{"n_layer": 8, "d_model": 512, "norm": "rmsnorm", "qk_norm": true, "tie_embeddings": true, "optimizer": "muon_variant", "lr_head": 0.00453}
MLP neurons of a small language model. Each row is named by its layer, matrix (gate and up: input weights) and neuron, and shows model dimensions 32-287. Each number is 500 + 25 x the weight over its row's rms, rounded and kept within 0 to 999. Numbers have three digits each. A neuron's up and down rows have the sign that makes its largest values positive.
Before each neuron's rows, "fires on" lists the tokens most often at its 100 highest values on Wikipedia text that the model never trained on.

fires on: "L", " del", " San", " (l", "==L"
L5.gate976:524519446482504479491518521478527503512542538501469480432476519487484501538502486487495486520526478521482526441491496496467479502524529466481571485490467493533516499489465505498500467494459499473546494502543512469477438486546492494496489511504505524476524518473463488481519490440500532476528499475535462508499527528493526498503511500472482453486483512526547520533483497482527518476538523488493504517504510512506466491459491486515530492503536492487488511502522484498518521511471462518509475518520498543502465510535519526494496465493457534518528501461521485530503501493491490483483479552517539489552520513483480496517466451503497497476519521473515520475478481548498499520495491505471448528463479471490493507463488494507526505491517448500533525483502472459499525523456503
L5.up976:574485502535500514495492507512507506513495494490506540514470489446465453514511490542507431513499499483591504509495538494460494508541499540541501515495484536473540517464520457502502502483492458503480496495471544530485505481535484469509505486475529496467514507519527463508488488486523516522524479508525492513505463508540525479510518482459516503477490535518489463469520489499499526475487523508513505519500496511523493531478481484477518495484486536469520473506492484503492515487480515532490524481512485499491504550540500495483459510520528469498492493501501481512518535524501496511540507538518487501503547518455539505514462494458518503498511459492479572493542485499530521500471490500516522543504477501528515474523477488511494489470457455497478490545501466516467513470526494

fires on: "°", "′", ":", " (19", " 4:"
L5.gate777:489529473529461456492536518484513505472465449522479506492462498561503489501503544479498491492486503486487532506497489508483496468511488521492487475539512461554522533481541578502488456501528494514465496492537504550544548491494488454499529526510481514462529514533465508520457483553481465529534498498520493496506500490489514519480504486507524516506490511507501467527525475480494517469499526464480487493505471466516539465462531516561518537520505500511480478513478539518459463435458494466483509491473458483474530489528501525502479516507523538473488523516518451520545502457529488420492486495517490509480492514496497487528491479505487516522541507511461497510490508458505486514506510530471477526468463534478544489526515505552496490502468479550507473510510489539501486498464485
L5.up777:525500456506497461524476487567489518483505497510464555490468454513529569512517447472516516542525502504483481516491548521501488453543483476484495498528475468510501498487484536478467493502511479493503481512473502501519503476472502470510474502500477508512500497520487504463500524456463494538518489469463491519489546488495515518483516498472461479481521473465523506494496491477465498535545503466493473533508492477500499529494498519490500494482491532485480547516509530531431487466531475497536500502479512505516537536512501497498463530462467518516505507542452500496526524512474518480483495524522523501454516530495452497511485489491507506500520494512451507490473466507505486474535485500529503523494506486468495517481489517519491494510484504545524493513460505498470446523456480

fires on: " l", " sl", "l", "pl", "_", " L"
L5.gate511:523528496508530478514496483487467471496511517532466506529511523511520479442506476481474522487508545510489457464483517515521482535514510481511556495497496469535474502525537518510508492534514517482534507523503531471489493530520466523489485504463475486475486517546484451551496514441533500556436486470472517479495472472491500467471462539472497491506513538465514475533486546506546500487516463500498517469479522507474471463475565456491480533517438504559492491497470506492509492484494467498532476502502480474466524480493517520474505495489469500512468515505517494537450507494494471483459475526498533487495507505482478503494517503476492522500500479481523501534509499481523537510524506494483492510489453518445514488516471554485499503510512450491487500500494531506521521480474534
L5.up511:549487516493486493511458505509511512509489527508447517526520506515513494494516495521545485539496511478454526486554494447515538512508464507477495500490492467516477480498522497490506463467543495505525481522534544504510476502533494458466528525525490465483495521533534511488503508497543540483468478530488523505476487512462482489472493481503538501488522498504519493490516479494498539524485509492497506487491480533526494503464487472511544472531532517498497504515481497475500548524515497564522491515567486482488478484497435488529530482503438469471499530489510476483518465512458510474529532467506492451453520490505499540502496501486452512483521480501509518524492471505460532473480518503475531485504481529549487496495528523494507517451506482492533493463571528471518490485450487

fires on: " most", " more", " Most", "ly", " very"
L5.gate348:514532521502480512497503508489498524477537511497489491496499509518522478557529514512520509473502517508497506501533530504512444491512524490486525458491459506533480503476516509444510505524490552447494491523529518490461479438489467466462507515506513500504497523517482535455529569456524511498481498482493498526483506528534521524498499495541550512500502534494514537474507481502500524511500504515492537518479531499486488488513514480489509567479462516498473492487514530478486481551492479483477522476504537510527496515484501490490493512479500501529515542471501531480514478564542505483494449484490487507511536464532476538515530531498505474485551503536503499493508460544531507512499489483492484519510477504491497536538477512493556540523510503508496483455427455495436515493524515
L5.up348:449518500486524457539493463501505521479489517484484562500505504481482527516495441541509461522502480469497496487506519462519466503456485480527533504508493489502507555517473509473458553500479487481472505490504464412503491461483496474476492476508499471461470496471474476474553552509460492484502499513453481502507516502504516484514497455477487529518514498505503544511533526509536502519508483490485488511528539538490505488449516464534475534508499475514475471518505504499535520482487467512533489505496492516500485540502519493490482505510458521490543530466506488507512498517482510506536497480521505472522474527485499484490469518485525525491514555482545443513487515485512490498477498474496510448452533477468486496465503506538522483537489495554476469499554493478519515561473502

fires on: "a", " Ma", " Ba", " Ca"
L5.gate656:511518491524543498492525495469517483488507507485487538504545495469517497488508536499466523447504475543494567528522502437496533504524487565455486533506529546496505528487483541505472529507504491511500502477525468493462503521504481493478508490533489506537511486468479508491463502476521494511478471488506516489488521517496470492495518483518467509519464501520532532511484496534498512476495462499490475480513501527494518507470524489510508517467509543530525505467523445474514475476524517518510540468492489483485485507562501485488492508521506494514510486449491521501496521524488449488503474470464489490516491546497508508488493521484524517450549489523492570488473453518467567460531470510528463456490494486484541473512499473460480491487477481518445483494468503506483502480513489
L5.up656:544489496481498526509515489488497475494520495505441481540529528487519453489527502529460515445442512538513534528554496429518475511510441481490500557509497525499479467503518495502507490460534501524488510447499516459498462509501479480449525493520498511509479415477469472488498479484470531466453503489548546526509492494511484508491495509512462518483473544499465470462523475467502449469527522502488482466494515512523501474473543522517486510499477548502520502514507454473500506503461515511507526486499487488502459472456483535496526525519451492520530516470504509487481515524484470477502489498500541528522461532538524483468496482505496541479509483487496527500506503509496493475487509559493476495555494507511505484513487487508511489476469511495486532485512517523480480479468452

fires on: " E", "e", " (E", "E", " \"E"
L5.gate911:540480514504510496544468485492508521494520467466467480454503507469501451468504506477543491532498491471498544533517499497507508486525509452470501519506513484500513527493483505486496446504478532531500532463468490481539529507497518514518472470513491507501515504492502474515498519507507525444507489500528488490535487487494531481505530504415482499488502499477522447513494514473495499506519534533498509480476513513486537513499525498495500524508487531468464492500513464454470494503535587569516488460514504513513511577479480537475506534431534523476534529525465492477499531501522499518485478482484532489535457475528475490545519468501513501500540532501462531495505524499491459495513550499497456507486520500500538522500497513479528578487450494466534487487530483470477514489504447
L5.up911:474466487497530484545480489477506512534439479495503523475501494533531503485514544506491531469490557464515499503493478522466463456502502495476486530444508454555504494549528526496521482469497516564470504478528520508529505512512547474460442478493513506489547470526460487481510503503498506491485503544466508465500460494477506489513500473499505478479482529522526479473502495470522532498488505510470481464518500499510474478493471519487566493513522534486485496473499510454499458470476482536523493478532496485523514493505515503456457501439494517496517495540516501528496478508484570526460511488502445504528497515574517499485502476468460457523492520499492444513490499482517544493484508488512496525486502536471517508508484492460528504512457522505545520479481488520510504508432458

fires on: " V", " water", "ance", "al", " communication", " management"
L5.gate32:528533504537457521486517505521515487462505485518503529462517500439486461548461497477520460480463467486487454469485484513459519463447513495513496522535517493465499495448501494502484533503471507566464476485473499504525467469503490460529448484486521517515541483530492503534513503521533481546499488514492507499473524475486500517508504494494505516509516506486470488496509478453527499468509483488504541501481509467507525474472485540522516504525489491503449497476490462457463486481487477535530467491453511490485447494464538493495473492505451514470482491520472505536433537489461463462539500556500472442504531473497547467470520479501499484462484473538487459457499487514487502490451509497520512544507512486535482489512507539533516483525470481486497522473513537526496511488517495
L5.up32:528478512563483479521523460489503526516455497528508482482586477478479506502507497507499478508517471505516461492485456479484497475483535488522443548490469483506463512490548484513524527507518475492527462523470489456485498480497516484513533515491504441480492473557505499490458543501551486493518504442559471525452542529512481503477522485459482475460507517523481498517538500456532517507505466461507496476529488444543479452526465507449487498505466520452476522444479469512496520486520548455479471514488496542490470535479486542497538514490499521511458497492466517504492467482490484535509541484536513479490512496499464459522508508495521509468488483487523490517468506487523502465447465522502508521510499475513485561470497514478524575524523469490503468524501483494516493523506506

fires on: " E", " (O", "-O", "E", " \"O", "O"
L5.gate24:499511510469460510550435501518471517527480472507454493538435534509485484477520521490474490470509479477562529500478462512455477520509545506495498559528495469488493481491455519491473492503517496488478511467469505455521487517538506513488479486491527500502508506488444492445545508488435451482517505511476525505494480481503515508458452509443478472506517519518511530462528526449458500485510463462510468530515484534517528549544500535525505495475499500483547523479490482491529477488507512478505529467486504505522506506500493470514492452483503523511574494514472475497514503528513525455553492476465499480502442479519482494521490508483495546460472502474510537498498530515545483483490516495504522510481499491527492489500494489499525553510495503481490510442514520456498500498485454
L5.up24:501494489465474486551480536488451498477430495453479562501503528497475433487525469461501503495507526460533464527482541467418497520486506466509462494509458498514494505479537485494535460482504445534511527479463462499484497472482496474496502521504493508489480506517476475470484522515510500496540492475526477470511514455481544516462487517466455463501533530524516512513523522524485527503540497497551506513506501530516500484487539478534503483474488514470479479510505497455476498527548460564459488524486536517497498524536485495511551473494528514493545509547497488475514511473502516487537500508534492542463508525514487508509505464466481516481502527509500537490518500507524540509510456461496502503511515544535530506521496500484514505510466547516470514470526508475467452512524500

fires on: "\n", "/", " =", " to"
L5.gate67:539503460473521510519491505491461485496461505489492507516444500487468490491539494524544469518533518539505482524527462490522497541507504487508519492513478490528506524498464517507492499544467469505526536530484520493516486501485470517482509483484504510473508471524500490456503465478536509472473504500520553513496471523496511480448484504540489515493478465554497525472519506481452493517498449522535512454490480484487523515486508556469547426495453454499534509479493514506544473511481492483514478494498518479503496498515494515525547513484479506463450453499513541486500451489506459499488498508506486518488534489490434532482516571474473504529562480515501537451497473464514454534506442489557495491462494478493466502467496536509503475497502496510514510466472496525508490508505499
L5.up67:473481504489489487475450485521466502537543452519508534502499518519487473458510483510458521494479525514511469507463487516532480486480509509530503473500521553482479479496495482500533433487521483482513479526531517484513465406475481471527496527458479503535535522494464487522553531536508544478533533501526498516522542477481507517513466500493514463445495452504506478482533480467524474513499493480468499515502493509508492504510513523506521464523533444502465509503482510535473462495506505443485485508496534511502497476448503486509469459521485504488528508510492470520532466508494567479525520487506476494493515505489445500513496503499491528529509485498506501510524545525492499480533494538461450523550479496521497538454501533522459543513514518480499488503512499508507474444477463

fires on: "\n", " (I", " (N", " (C"
L5.gate784:514527468462519491494513471494494446499466526512501487498508479456540507451500504503478509521494512574488489480495492532515469533543582509499480493518474543494475453481491512556546506460523521521472528494488472492497511522524503490488534540489497454442555456503533447473494507494508503463525523525482524436577545497453518496539514509530449512486503523487491537527511513476488507490505505523470506525520513472517493504471534510473439516475476454490512488537491505521541485516467484527504466511538466528550468540491500458494507479524507434475498511532483522468529483473491490479497496558498481482516499502453505458510495480526499509482522507489491474484492485519494448490471478473519535500498510450519513504510532470500531522518465528536503476498518517510469513495502496
L5.up784:460533479489544445523505528526476507506518540514496493486513494483540518523549479515544516520506512509481510479505443488473504482508530496469505486452483443532521546513519508487515487455549502504511520515509480495570499506491501508511487542520515507450524468465508479498552479493472491455506494535502507526505549500477522556477507531499517493524499490472506529504515491522515466562489527474471483514540456503495502452485526504492499545506526441500509514490532540501557501499467463499496498477514451487459514499470487545506501545484492502515484499500510532517505507492526496467495530510465478470497492519516504437528511463472499500476504496494541528469483472533533508489505492471468525498473528500484478507464532479532467490508486465510504521517467470509501502499511498